Weights of a small GPT-style language model, trained from scratch on English Wikipedia: vocabulary 8192, 8933 steps.
MLP neurons of a small language model. Each row is named by its layer, matrix (up: input weights; down: output weights) and neuron, and shows model dimensions 16-271. Each number is 500 + 40 x the weight over its row's rms, rounded and kept within 0 to 999. Numbers have three digits each.
After each neuron's rows, "fires after" lists the tokens most often just before its 100 highest values on Wikipedia text that the model never trained on; "fires before" lists the tokens most often just after its 100 highest values on Wikipedia text that the model never trained on.

L3.up611:474496491500546517460475492470452492423531516565510570477486509556565527540442532555515477563533505553462483444473519523506500533562564492467556538485433527501469508516478566467511596458494500640471536561473472539525527467486466509534559455400486521462559478484476649514555489506498461476590518506494490469566528477520540557466432487532423568469484417525460497517472508524469491438523504459515516529488516505523563492429499480457472501490464503498508537493543560518540454498473547455493487418505522450440515489464437498510412506466555461481498508514492581390523521475507472500462536454525560484397492478544462491519539548548508476586429501478506521488513515499499568541491511609455526473518424498505493464505461485466528492499490428538444436565470527529556489500561485
L3.down611:484460470528509501530452446536448499540561463551614509440567555489403542570576464549491502511506604494470531534481596459589515478537508507488540488481438466506565462492471584503448553474520478499520457516498528427510494456484544544448464457464462538471415477460552501474507575574533444501447526557509514551496470543542545540461451505481550569548407445492517508526512543493560458452493525533551486530452531480534531449505468451491533481416510483501485521446485457519587499473543544478515436510580517472487527447521556488509514472486549530479507400541481451476507496467479486498465477546544447515522475544512501482569444515459525504490563471497514548508571513503488458539508461495477467475515452434522530528526529448518482488537480484572486544571458504527481510545465471
fires after: " |", "|"
fires before: " |", " August"

L12.up895:484516466470421559473492529476437530502513514471512593511522486541491497572473482526457483475507503474440509486483528523507460501578476569557499421475494505491538444459493534524510541550491506431479455504414530473469428450503504460553568594487458594507529462508500443491507465562517529491546635507565573431535509471545493566459515499459506503545495538492468529485538452496514534476418503518542480542485447542523504485553473494537489554456502562518494465526525516488509479511473480521477466456555532463519524468541492478461522518472623453546497514528485500476525527458484435482481507480597493525460448494448511565553425479449499529511565429454469560452486448524557566508473476431519425502471515456487509484464497450503472611503450445557549487482541494467461538428470417
L12.down895:557522490477508516591447493493432567508555560446513524493561453614485491510501486506484527413484569496490409557530473495449514551540447535487514511498484505550517447524509521536509465524523493484499479476527575340516516479563523483573511516457500588523493482486528454502464527479530515519529494487520504480409506465542463454497510550502601492502485486506531480503548500475527556505499460544461583459514453538502544479513430467466511516487470481541478562507546513454498466512527437517536498518568518538534524550476423565478518404514498568441433477538524508424515499524501547539490534458535494467482525511519487595550445430476482537512474457497446535533493511569500494539522477486491464431414530484499501447461454494533480498499550460502537480531561471429534533501494488
fires after: " |", ".", " ="
fires before: "|", "\n"

L12.up1294:451516507504400475457559505512512486522502455531502496487491478444549586576467513477455444506494477508496459537450497435522537465496483563558512469552542451483467477491513458482521506504527463517545558548461498407525494494497489535549473530459471532503449552431470536501578514486465506536536508457498522480537483480479469462495508531518465450493502470512476489509492437579527499466451506529502511522447496475552574454439536502528486576475514522517531534392444485500539445448461526428526519444508499409482499460578437586535450513420567444528483586516547516596397483429461485417558454503500474512550446496532484452518548515424475556563482541556505507517517447509560408510467491529435470466509544492438508540492521456549489490528552491584496479490501466454468572465497430
L12.down1294:462470455448502465455513511588505459506490505461521495509562420485479507499385507537544469544496527558463449539527518449490498508492444475514552524506544436497401496497527438500504483433464501499525571481504495473522494470513544490557477511509486533521462547544575517484447530539488457452569461476505504534448527471549534546467529534569510502507487496578573549541497431520463557502474493516507554495463475431488491518460504546492518459496422506544503532439410501512505481558491517511556504523594537441574477531550490541517439420512588559429447516502561475468425434469484531507521520495495436451497548563567448469490512541502508433500501517570516507547612517490505476613466547518514533449404446495488456535445514457580491425511562519531422468534486463522427448534506501
fires after: " |", "|"
fires before: " |", "|", "|---|---|---|", "|---|---|---|---|", " Title"

L3.up379:510405495466497522458477444522518538471534489531484519547509482541493470453598497442489493449526449513466419439521510505499505457496505501483515551544368562503413478509547532503551541577470488593538518484521483527491541499457470488532536497434531504509554404500504582486492517497509480464533511484504497457506519425574549636497516450498451487478404526524453472412473484506495497494471525455517463553507529548508444512532454476460477450436475474481455459520514527505480480552495538481535548514531445537468475534490463449555432484531528542468513543507444550462507581508539499501406541474567483423476490478490486495508468539520532509591542502538551528518454509481518466571482499450478490560538458528546516389493486502446509491465534433565463462627498538526512567464531528
L3.down379:492546550508468501583523492478522515490516436558541476459473436492531597454515445537508524522563544509514564427446578470504508480581461510452487496499476557463470510540534534568474500586472477560465456509474558544478516539502535559460516572494536519532453415439512487574516621539542450511469597493500466568505499504537509551519491500413562529550476507483445485441559393455542498518525526565524481529487465495511499466517531502479493482469454476518566507490468499507475493496495494516474523534513489452483472501541466519544540485499413510478439448519422453489476530510581481528464479502547529562592493537548435474491488479516511507544539520458580516478463412488456573483487563538559492534570592512526448529440430473483495496516508486475525548499408443512462453542459506
fires after: " |"
fires before: " |", "4"

L11.up789:465481526410494442485468481449527529531547495512513485542501437511445506542565488490436518493539463468415499470481574488503539523492535547463535519458471470481471493453454464464547500523479512494515548585496548507554475533495564482508545479481476537518552469517531504550519498456525418483495517471515566547541479496547520541465488509474417487601469508529499436564504458471481470499525441456505499543484441453537563534522432439532438452507546456497548487432520510542489533485443508519542501449543504523419492525483477522516441551487514507483395560515530506455529506522517462478524493448517534496522440518518462514555521500481438501492514432503475482479476568521455484407523515511478461482523390498503492403404481411465460540569501454521533484551592486431535485413514479
L11.down789:489549508515534584461506517500429498493508456552513470472609439427514509447539462424497555565546511537488509528478413512512501480465520497504419546458487502536488555458477550496439507478456500484399501416513509486500507501547513555444499513489535562462453552488524446464502453508443570480517462479525484487504527452461575463507519435542493504475438580505472535368461492570551465443458573447512494486526499502547485520572502467489491448572426478549557532544500457519500512528553556528464479508495520550535468476512484592493512539454504558425514494527529441520547491516442475494532439531518503517462445521522463446468527493500516569492496540483534494505482455544494500534509490498509471456475476489450459391493446466542499484446559454471555489513505515501414462549489455
fires after: " |"
fires before: "|", "\n"

L11.up838:534535440499514425486520486578530459545563530558534495391570485522528535483451462517565449535473450575430466460478441448482521426413504559475559471544522505476476515480522464428531604561551444519548539481493470511595510452534451495477549499470468493430557543509465501522467525458501440547496499497494495495543597537506484468519447466550419442583501431550480428546513460477513495515488543509520504444464479518505542514497420519504470537471530503492495524513493516478528408469475506563454541556471533430506535535547472423508439499518512517488440536536517520550455487490579435485438577528531492521510550461517502491508469432496536520488551522527518475526517540439481436517507472476488506447496508458485475511521508502485439471507506565484485427483509497514513467423487500
L11.down838:514522549461573483605501523545509512432509542453475546537487509519494557463496568578434528549569508543471502462539473504414518417504550504464527546540490471501517523451496522546524474578389471525505397551566499485468509559527530479484500449560434523536576511527481509482566530564482557490516450551474513424524480408557611520487501540491448441464516526460500474532520480461605542464478456491522495469544553519503508477511480436513500479516511538507572502479606498482479520514624416469478524481517430528463489454461455474518533489501493520513539461494436468447510512482437558522477453469492526475518515480518546481451501479492518474428548514489438469582578514552520517506484502489496446506543562478531471505539433479578535474486478450488483535521507460536513513544472561
fires after: " |"
fires before: " |", " to", ".5", "%"

L3.up1029:421510507510446510415501441526526543474489509489520481473479527478495479537495502506517499534513441501440438534471523548496530493451527485520616566457510500523540525414487502482422593496547466537491519480440559542469462453543396505563545541437514502459550474529495464495557425470496460478510486486533519462476518485511387459470483579499537542445461389529503472498491504547461524468483533479478502439517478484506532442489447446427434491483461549483548539502506506476550486516499537453544516514462541460566489516498484516510449481407501524530615518508449522524499539425505521465512585470516535450435550484597471515581446456446532453483517502584493470512454446519492462497491513522506509443503449455529416507524535526423443508515565497523460516394501528522568490515541484
L3.down1029:504500528488484459530524463528557546503474470443443516479535526493483509455529539474493436567502544463562566490522527502443504503473555505438571539520529548532472485510482492502526480387452467448454480446420502454511509514453538477500536464462505509527563468549481589510558531458495477537606463447432462453471463482388515464450560452451500481531476495555455474539500413539536392490520518425440467481522534541506482465501545515485575455513487549436506528516496506485546507507524433502480541518474452576519471446476449526515549513542502501492486462534480522481498455519485474450557501514501576460428470488492435541481516654514449487548489518452535491573383440556539514468506558469482476503470541487499524561528512500531534529495491526436532550454454600529507533461510487
fires after: " |", " %", "|"
fires before: " |", " Seat"

L12.up582:486531441500479554432490505541431515480482477514507485458520470514458517536479509455452484447524531507505478530492577545489499540510449592535529530489520534554506504497474462503492548508450501525489573517477514502491448468494523536529507502536490487534514538498392441409526484535518524483480516522533468501475495534491459478469461502498531526476489464576538523426399421571469486445448516539452491507397496542539593449508535516489542510451513498533558567423361479573611479503521506455469539451570470465495504421524444565446472480487493474491499557557534509513478509478482453496514540496497402472499480545539492418498485468448441461530481495510521492478526444418588457522466519503480473447527535433478470470504434466470468477528507495535490463439588456459518592495531448
L12.down582:424456547476461505540549552438532479537515517466433516453560500479438539494480484499561535527528464486505490498500471479475518505421550499517473469544462523422396521473541524565517521485514469489499537523446554455507492498528506453467502499485531438503501578516561469523481608485474464553575468498499476619500482515494502519494521479470409516515468519495560478542536503519500538469498515496535489465476505473557487492429437502528465500509437526482460526449448525498486454471459644490511443486568550520524503508539492459560457457593539477451493533493494422473453469440448465442508484569503484516513501494471512514495485433531484504481479549537493532464507560457487479572492583546478524491487507506486457482539475524489492501470588493524518445507423499554484465471511527
fires after: " |", "|"
fires before: " |", "|", "-"

L3.up164:457503504436496504437496463479487412572514524550548425477529492455558466514477455476468496484555480489527550443484501546527489494543496507438470570535451551544469521445533561484534533465481484586517522557535503490482494506463519484485517450413430496500573510471501603493487513528501525506553421547455515493501517445505519575509491546519497489457482478586410471496460493531503510495456483494513474563426471452508488440488524493517500528518500476479509510519465508432495494473489498486522515420507498548386511486491412434507461549475556552439524525535488563445524522526546450487424485465495457484472448510473526512490485451479504525588467473497571513509486577552535534508508466476490481521551536529517580490526457477481523500587473538531490467550476575532472497467529531
L3.down164:540478494468450488514532535562407541537559439583596531492539479547496537443535493527510493459557518527482476393468499493522456507496451513508539463504503545494483487555523466495474484492496443450465501566535528466465467511513506527484482401455472536519550560447566568547527557481468512507403506512506510563532528546522521567416458503443491511586459476551523487449490505481489550555507547541550465492470506457468470431512478484407508474451538400457500590488439445553498478531553493487476520529570493465458557444567444478523437480480451514476553527530478497480496553450529495555415508517474500483549524543622433444502506397547512517465465519443534464469552462499479514494455508491505537411555474443482478454549428486517471480509506498477471522546488489494503507547501458
fires after: " |", "|", "-", " The"
fires before: " |", " Best"

L3.up1336:463510506454505521506448506524470479455584526500494522535510529474515504484466506489463498583499508496463547495527472437477526469592470503464540469525421509513490565511554633484494514493463489531556492542475512453479516464525539458584494485393454486490579473436494614492500571499494493492605512531520479469498538490526547553522544499472435509442494489538447500453433433526511447518485522444497506505435542504513514458534465504455534489598460436457493492449509472448527404457509480507457509519514452501459461527519455449575507533547515549481523498521417520426525478482548492495460521426537539529471510505562460481565531504493500564624490502465523523524500464494434563486531521445426498470501523495540519444512439509505604496453472494518526480564439532503461511496514534
L3.down1336:514442475480449472496520475609422460538537463524531517485542506511474490434583521498459513474521468541517531470446538488571507487557523486539579501465489464498467500540527517527443518476494473504534504545554545455444506473492547539473499443427457583576452484486597480502503636493490446440396518541513473535503536543530506654513476534441512547498483445590431492345500462509514511489465509537473466536445507437535497490482510476453532449457402428500571545388495467517512548443512486493526477469576485513411497517483521456500483520504512481457510480541449456519499486446565449536421502459510516501548497530558475464527535447477509499527452527480514551481538526484468546518450480497515507487531490545481473486567491466518492504514498459484508539491428521483531489518518494
fires after: " |", "|"
fires before: " |", ":"

L11.up1278:445565536507480493504482534406508472527524446546500545478564506493469604469501485491523517469449467471489439546436481496519427523494436556515495484530541473505516501470437510458476502492420516438569545541545397521474488477468467506380580576443489516511504460534481543489538549428527518494578522515511528517446458584436581593555474470592517547486482394454467507528504476534499562457464548485484519510510457539458541509493529510450516451535480470503465442543529532484510531460537540508436538573495477494484498578531505487415490497537556415458502592505515516534503452483556508521463508525569519451498448397504499528490421522521475413449536485518444500498523521540519446510513485526432460464497535519518523482524524534499517547502478512479444452519552495526503483499459603
L11.down1278:527497488509476512414443442571526506481488505506491514488432503453637476548494564497434494448516526579560468493544508551549551452524525561437547541495519539466487451482514518474478461501552472558504549484461551499508542562516502439566450536515501457549520517437462424517460524540412489505514485460511470524561507490513454462430538556450495500447501523509496447458509551517495455513541469524528471497530568545563533474536533478495496587485460460504464523468503533469508530503462537542577494444568502524422505437500482568477449560493462548506527522491472518484438459520442518412503519461473585539467495412523525510464560449488480594500534480545522528556535489468524551439533489532557546480541434426547532499474566443466501455521514455516564574448508471468498509503479411
fires after: " |", " N", " 3"
fires before: " |"

L11.up1336:493570458511509370487439496482531492597551525527498482538507473498455478507527520553496457485563465481553497450476580530527536463513468541479473515504511478497537423518550474542463498406565532477443504531466519495520568476461441473486498464554481485481521470491516464496521519519559485429519456558489499417531487472616520497513501582437514504568493526480447420464531538495527497505516482531534496546418551499566471540525515499529492483482428490474509477482524521567553441564517514457522447422554498521546502513498466526578480477491530493521498477499460492502467527473522526379520508529522537508517422567489478435484472539556476500467525449552534470518537423470520535487576465470563508480510496517500490464463552526525440444470500424594401497540526466534473558515483493
L11.down1336:521562445545524489432534463520511502474484505481526528491528452475504414442474527498477467514454556505516473525461480469515472455495532493451522451501484533553483445537546501553531450536500505538471524494509528529451423631450476518483484573464515486446457509468448516428473497485471450469535522529463566446432531541509531487508518483582512562508521498446541499439492501555514542456498535528480572509539470484500502567503440473418498523545525444558476469473509461549487473459480534496523566530462428533570409483572417447450520514492517485447479493568551585521440534553518519527539447472508475484539616516494456488521557477448441491546497535497513506428458543500509539533544580519522563425506474443456468470522392467461540532465449538554543412459583504498535520449514472
fires after: " |", "\n"
fires before: "|"

L3.up2:531553483460522497455479520518470482510514484460489535501503497518521427479451508441465492511497460519467459461448521496502537493462462508418523450513533560513489472430501477508438582487527545553516519479483486513506405472521445499444536473521541513485510490544496437513496411495508482510488519462511618461537498483507418581535502514557468504527517535455599447606539481523435498534446506479493468417532488487539512492474498523544490510489500550528495492633511549525498489453539486501543514607500498559455532546476539530551456470516424521487605531464477609474478570510512522448516498595501524494523483485500510550468461506491494548473576480572441571539482473540503456524497526392499485462446511480519451519414541519414489530475505580523434487434469513487511522506539446
L3.down2:511534492464552461515474462539515570563489496505416544467502514463454480455567538399441530450550472536528507508479479432484502525498363495510490491425541455522436482465507464465499424453557572464570499437545542505514469525440551512573403578464528485534575479497513524578387499489493475500522562494534477478451488553545546532523483571463483531569489506577457482483508445512499469588534450526431507456515533501485501530539484553410537553490519539488441511538472472492518572505492487493565464468477493549459446511453532496471513545488481484516402547520548525491488453526540475491507559536488477519471416500522465516561539546504505500497457480481488561542509594441463454428498542520505492427493542495469505490539404506483484508527543498498469430550545426527465486488451502
fires after: " |", ";", " 0"
fires before: " |", "–5", "\n", ";"

L12.up575:505547483485481454460490475453494554532523505554470516434512471516488554499506405423431487493481506513477417506410508489511536526429471572533482476505487539513558475490503340494499485576559525473389483447520491472548492506521504411483475505535477506509497545486489402450447490477486506457505531523535563594521483500537444541498501509492559484578467486437543485544503486466441521473475550529499453587441509507575535500493460456568507526516435471548534487491552482599470467509440521472495500465452499497490532526511479465515564516477545504462457569494525436540506477513558437495511566469503557488480419461516555433475484435523510545484539483533463436495476521495529505554515442472532459434483532492517468524455480454451481471484494487537541536495511510474401584470460510
L12.down575:519430570473547538433528551476509467478488542478596486546372501502525507594547448535542487473537538489507573470519496447482603486508465442481470465429485473439481475476520485529602502460544500446546511499448496538523510528513447501496471529496549465505541523536560469523480485448524490461496466487439467465530461533593481481531448511554519453500483527479514532541506514511510463515469430509494508480468468512485462436555499488485496496438431488418486458537488528452560500555494569493545539474582542533609551474400505489550520498555479506496479440530505593426496478441446486445540489546512517577481508518440481550561500528436487483525505471502505533564469497483483478512479470485516499496475511493500460509549598482459466502534469594548500468532529547513537509518508514
fires after: " |", " 4", " 2", " 1"
fires before: "|", " 0", " 1", " 2"

L3.up843:512474479510510522456467442450466452506473567477495511430468506517512515512512492407457512498548439528490493524491549519528550418486481497460460500524444544541483527511492576519491461465469500510437500450443530522516467521414487515518491449418521518449482579528553442496551496522484525516567451545518535521469487491561503544533495534537429632561454480465454540476384515530463531497548488532515503516552460522555487469536491495696471514456452507520502489567483534373523481526458496448553553388498493434415505514477462491512470470462518418496523524467510564462514514497494521441539552439481466506457496468558495494526427496527483538553540470557576496505515546450477466497491503519471493445493526510482512454486504515495512491569508520517520507538471494514516514505531500
L3.down843:509508536538474474497461476502489524533491524495463511440471531536507559529466489573490427512537558489491592514516509529448483505472478480524549523472452513456621407473470506503449530460544528514475481489452519493497520497463537547492488507561506587510418510438606453551519458492527545465483515529542504544533495451511462535495505540511444515613490460490499466490489582470434523474481519425494514533498524481582490459574499421445492501482470545506519504446444458584441504493435398456523508460542510477456456445514539481441492482471418445526471490503437585493491470472429441530474497486428446451508441478524511533559515491438529491471492505492525533552511439433453467515494503539562478464521523510529482481389498546533422507462503523451522598521583463509413471529532453
fires after: " |", "|"
fires before: " |", " of", " hold"

L11.up223:402525504494483485475466532442436504505482443480422532511495459533411505485489529489536482578544461523510508503470480516487528554456530571506436544492483553562448525463518488535457548605488542521486542534512530517518540462491472488454490527490481536457466469446495494600525531459499425475541520498465529473461567504509560484475458529446520521476470406515523524434428493523428502449504484520546465436524473520509478510486522489543496453411539511517495532493487473540513479434502523487448436562564575499522541519529451496538472505473518535478506556497429519505469532567555452491508455469567457466408519495493490471533541587520484457487501558574536508401459530515581466513593500479532546480566502517522509493547488537466493474550481413542468478555491470568534467517506464
L11.down223:477492522572437440524481464497508499445477458499481476605513555472549545473436518521416486527463492600517451561500376576525436466524561529526500504493563499496456484553500517450441496554501463458526519494511516487571436555513494512497523536554512566547462453499432488495526516486454457521432492508463516440532463539448527509447487523540489487491450499498504534561547510564414497524510600526552502513526408466495589514484490558470481500514486526389504473465518485489561486569466525526516543489415461426548473553486516518474462564477436512483486564455555468529490521488531514562488503517544504562458502476509506504457540456551530517474497451548572540492399526473481471488451509485472515543549470561445485460452483465528573491454529478502584479530498486525487493566486496
fires after: "|", " |", " United", " September", "′"
fires before: " |"

L12.up1255:494530447514468494519488473493470536530510458512507528427523540496570529588472473477529533504480490506466532488512523468528508505463426558501537463492461530466454514507459534528491462466488474496474514479442438475478468542548539372467482501505492542516499538458450491469472511491505485574535535470535531538531520548576514498475478486491528451470530470457503475483486465506489495486459448519523511502522458544439534550517463537492516473442575477505546454496490432581539541540536560490425497522590539446462506443531531473400547544504537450465465506520529525488515496507488490497482495526520520576491498479483521543525528461445493556454474442523499505518505498514486529468525505491521458542516490466545497528407554534509513569499515414526511571488552545493492460515524519
L12.down1255:494488466437493492387557480518483542487545476449451496563592513511426424497578485550461516514517523527559448549489500485521412493523515556505484511523503520516494520481509389498498546624428581506511510555540565546506494448509483490517530487491509478504481509530573428478495517476485516471602480520537525428526512545469487526536469387520433556503553477443492513509535526539475532524424533488477511485487471441517562490527497587468494502531482512505478511530467557459498465451466561478469500525496505537557503529432496494471493507521513478417453531528508511489426498523515601458456504524499501461517502524518523493528406545453435509485398475532537419462474496527383491461534528480525518453480518441468479538496461502509499499477431473523457425462427529559486471545434559
fires after: ".", "s.", "es.", "ing."
fires before: "\n"

L12.up848:539525508504459538504509478485508491507450520486527535586517558558476413556424464491469492477485505540420518441507464498482479465506505491480531487535453482457413506480514498535508504535534540531493498479507453463500477451504494448518461515534445568502511469514502463445490541518582532498558470391476554519483455454549443530494475476533528475555436562475541488492464488535466543524437534481538494451476483538470552453494449495456560512503527529560537521562475552554488504487433522471506491486472537503509517395560496517546397485552465461511580496463471550468499528487446480530562471562541500449508447494484399428462517521468539550597488452506446543485520492513584450546536478394466569553416513476548481456435525465518477517464455496473468561463458526406502510457524457
L12.down848:539513397454495481633543539540505505519550499440480445440622461469502548522506457466472552475560487455513469513520468517502479490494533500499508555485486533540524530496438500475526493500417461498481476496497465528458511528575580515588607477476478486533533482539459484453517471462524602522491475539501522440596513495394512471497552473509517528497515480482407465581432431500520513469494523545471514571509459532466495468524461573490475513474531462505532491495473437422464522489566487537507541436493473451475505482473489499504517533433566474536444480488540542469533495551493557556521533506544466508480520490579462478500526463492503501383518506475578533472509498521493556472492502531483467476535585627468475504451461501498490495560457417500534474527434476534493602532465503
fires after: " |", " 6", " p"
fires before: " |", "7"

L12.up60:514468551456490446469492459415536513514636522513573462458485564519515509574502405508567500528497527525479518448455541467574511527513407507514519480557543457480497498524463410503453488511558463530525501548486430506559556490525490401538488542477424478507528495501576543535456488441516471491504570494553528491526502541607440487521515513459502442594490517532520445430488543513530455348452534468488413550470549569530529452491512481523496500527470479510514525541478594581485431509455539525456519474581476429496537476534497486523480521461487567507484458523496469581530486510577505500510488566479470513513498498577502456520464506481551534566495506531483539483501481480517481544566503453498530503464513451505535521484504517455497481543511499559389429492522464539502512415431444
L12.down60:448493541424456531425436481529439495534556547545489483547224469489484515460511433517504561489549487485469483563508402439521536514499501553493470593575500521447442480519480546475459520512467500457465447527494440530556535490572531390472491454476470525494488535491506503549463462459457510531565423439503459527539520455482525452472508481488506526542505450549523504462499520569496503451525492486469502497501489515480453471427510474551485561531514462486528490432439490478518453512538486491535532511567519569522489427444496470506490454512500519549497572535507507519553502450527467494477530484484489390496562533526478501567464473490549524450468478557509552573427506473440487531522462469636497500471480499521527526473462495499518495507565478573476518519443479499463529518527519
fires after: " |", " 0", " 38"
fires before: " |", " 0", "+", " 1"